python train.py --n_layer=15 --d_model=320 --n_head=5 --n_kv_head=5 --head_dim=64 --d_mlp=832 --vocab_size=8192 --activation="geglu" --norm="rmsnorm" --norm_place="peri" --norm_eps=1e-05 --positions="rope" --rope_base=10000.0 --rope_fraction=1.0 --qk_norm=false --attn_scale=0.125 --bias="none" --tie_embeddings=true --parallel_block=false --extras=["capped logits"] --init="uniform" --init_std_qkv=0.0352 --init_std_o=0.0437 --init_std_up=0.0504 --init_std_down=0.0504 --optimizer="muon_variant" --lr=0.00903 --beta1=0.95 --weight_decay=0.0 --lr_head=0.0125 --grad_clip=0.5 --warmup_steps=200 --schedule="wsd" --decay_fraction=1.0 --decay_shape="sqrt" --final_lr_fraction=0.1 --batch_tokens=65536 --seq_len=1024 --doc_mask=false --train_tokens=902600000 --steps=13773 --dataset="wikipedia_en"
MLP neurons of a small language model. Each row is named by its layer, matrix (down: output weights) and neuron, and shows model dimensions 0-191. Each number is 128 + 24 x the weight over its row's rms, rounded and kept within 0 to 255. Numbers have three digits each. A neuron's up and down rows have the sign that makes its largest values positive.
After each neuron's rows, "raises" lists the tokens whose logits its output raises most directly, leaving later layers aside.

L6.down348:123110135157117163104130062171140129130107179066150093115098091165104138119118137122111128138093126119139136123137081118158118164140138125168126144116116109111085194140132090097152109128137124131138128116132145118160162123111097086139112115174118147131128101111085132118094158151140122105124157095141160140144132111149160063155145118109096146149073157110105124114144112132122122134114132082147135161121124138142097123101156120106175138167165096135110127141175137094082124164107112114107124110141173138138130109090098097122147128158174134119129139134143139126119120167112096143
raises: "Outstanding", " awards", " Award", " Best", " Awards"

L12.down582:134126133124140086175064115107105122163106097135110111095110113157117112186146116135093157180161121095141114098113152161072153110100133153127096117128115121135103128102130099127124143130123099159116134139102143139126103129111103125120143123127144146120114159137149184124136152119164090153144138150143170128135097132112092110134124116178069178165159147135104132135074159124114116134156093100117096153132111109114109112150142121104101167163115171121145148081168161138106101139165176121155104151142138122128138100154129113092125111107130118163137132152110131097144097119116095113
raises: "ines", "ies", "sses", "ets", "ts"

L12.down278:131095085100126144115162135109112119102117118108141121120161147131154100123129121169103138169099141137130145078146134119092130178151141106121122108157091161131097147149125136142156123153113117177156100143164120113166111120122130159108170154139123085146130167139114110156128117134124157117141096127096155130138158124140111100136117148153150125131168099139084075120176120133162105124082143136137122179123091099112123067108116100121093173090112095119139090139050120126117114097106142152152160102146117118097117158124112160155136163119162108153146133154064102124147127118146139145
raises: " provide", " have", " give", " make", " remain"

L12.down458:126113132120137147119147149127100098078118096164145126110117152159147155109138165126129142083082096143159133146165122127086088134148156162096128156126167118086111149139114078141134095144119156188124098126197124127159108126150131114108147120155130118142162109180098144121114130152136114127107095105123150070112099171087098118126097146153141157162146126174134130150135111132096115095121129119095104124098073124133123109136127166152147143172155150117127166158118136147111097116090147102144165106144122131136106130162108058136079134165113125154089123091150137117105129103119103125
raises: "ou", "ac", "aki", "uk", "ak"

L8.down179:174088166147137150169113110135141143144136161116119110132109134137121118099144136126138124103179109112178128148152098157135099119120146128109130105159115174140105124114118071097146141124111180122118159137108124127105130098124173097123136115089160131140166104129113123109158087072100075128154154136096081130164113098184151159152119126123108117114143103131123117160138147151132140129115112133149106121132133182121168145119128070112137111132124077134093116133087127173122090105173126122128122135107153147068148090127133122120097130098111107149125124113122132134130142118113136143
raises: " making", " being", " taking", " trying", " going"

L8.down235:080129165087108142139069123168111129087132146132112145154104113129126131116089139072115147131121143100132109122132176085110175127134101098110135166132118179129090102088109047121182102111089107132126133158155164157140136129153088147134138118157114110135088128143139123113112142126142170128167103084144144136104103140124121103132128114152147158149133112142136160107152122122119120142109143153185158138154167094109118170174157140099113129143110115129121122118111151105113150129113144092090172159121113137099148104090102146129097114103159136114122111148152134102135105150121131148
raises: " November", " June", " October", " September", " December"

L4.down578:150128123143153095135130118084122190114128107170131147124134138139168163122129138136096172147103141104123099135109129106122139084128085127100121166125146102098151140154159153117117094151145147104100179133075121121152149084161090112157144121123104101165147107108131105108126152163136148102099135158153111149172109107128146097151129101083155127134137101190092150078121153110175143123129170121097129138109138099124086113100118089141108097123119097116128133149132135136170117142108087092130138145103117126144132169124099145131118074114143154138091120135096102090115094119120143120
raises: " species", " genus", " soil", " Species", " hydro"

L12.down828:110133168117105180111140096105110149115137112123119096150100122129087131078122112156129112133122138110125161115144189127102123113116114113124112127139164087080177152132084149149135104137170135141129109116115157149127145145131123110135107160132128122161126117109145140148114097155129121129172088136111111110099159112134113145131121114134109099099154147106126128111103109142111111117086127113095110122172129150104168069116146157152104115142132159124120140164096099126147110116112132113111067128111102157152103135137166173162172100114086076127115134105125110157137163121112116135
raises: " of", " Of", "sumption", "low", "line"

L12.down33:155116175114166121138135085140084153093112136101127140111128122138083134108157156085148100120088136118145101144166161127095110141132135131108149146113084115123143141116133123130131095116147095058118121135149082094176087107104154114176099099132124155092156129123127113113109091131091166138111099101128158125154095142121096126111111146159145123147093115165112108123177138174117111135149130166129095174125149114090127172129135146113131104143082096163092146107106131163093185124103160120128137092126170108130172189096084125107108131108167123127129124125145109109136123161150174119
raises: " June", " January", " February", " December", " April"

L12.down625:110087175128110129092153094127131162103111117113134130083129121115140100125134112143125153140153131100159146115142142090124152140081104083156110143164157084157124146111175157130153133142154120126119129107137124130125153080106139096128152087130098120161159136164161190136111115122126130086133105106117123133126138134195180127160136135129153147134069127120093096095135092114114141138124095121112085100107112148107102139162121141140185162131133118120121136153117139129129092122128133118114146142117129097111110079120154095086133131169159102115118129137113126129122123142089108143
raises: "|", "|---|---|", "|---|", "|---|---|---|", "Professional"

L6.down516:125149124101131158151131162158101148105114125136117128096126127121112172129111159102152148124139094130132134145156155143088175123103107162135114135146108138121139161138102135140175120148155141142099121097150138093148134116094112154113076141150144117102114117133130137161117122104207096084198142153141157146141154117148125177151151105118135094151110130119145130128169133175135124124122152177130160140126123125137130141080092132098133103124137153143136154079167131150099084141123171140143138133116170110083164104074101147148141147140138117104132130139161121162107118110115101153
raises: "===", "====", "\n", "==", "In"

L12.down155:152116101115113123067161184127147126160134139121143151125119127165154138117159141172133129142122127165135155129123100115110119130161140120132097099114110104055123182137129144130148168156143095132119096150143118111151140138158138128116146155171093076120163044117095108132140137125120137108154110118126148108126116111087144138113144162134124120076148137081126122094174116137148095110100092129111116138118105120117138098118097147071114137129144122106132099115092170081167106129111110139150146097139109153135134143072110117230153162114118105132145130154140141147118134126148111119
raises: " remain", " make", " carry", " provide", " continue"

L8.down745:111108118154089147111115159135135122143151145138136144147107119162140119125136154138147141158127141163145151107104083137125148158143128155121146112141102092099105153142116134109149145135082161164139145146118120134161111122138158117142109146126130124149129124133104130157138155167130094122123091126130135164169125111097139107087136160156119111071140141125143130136138157125179079092086118149100145146140134148152126124114138147083108184133124134104150108128096120125116122101087148126162154120137095172108144142102098141227130156131152118170124098118100123100110143133112141105
raises: " create", " provide", " bring", " give", " make"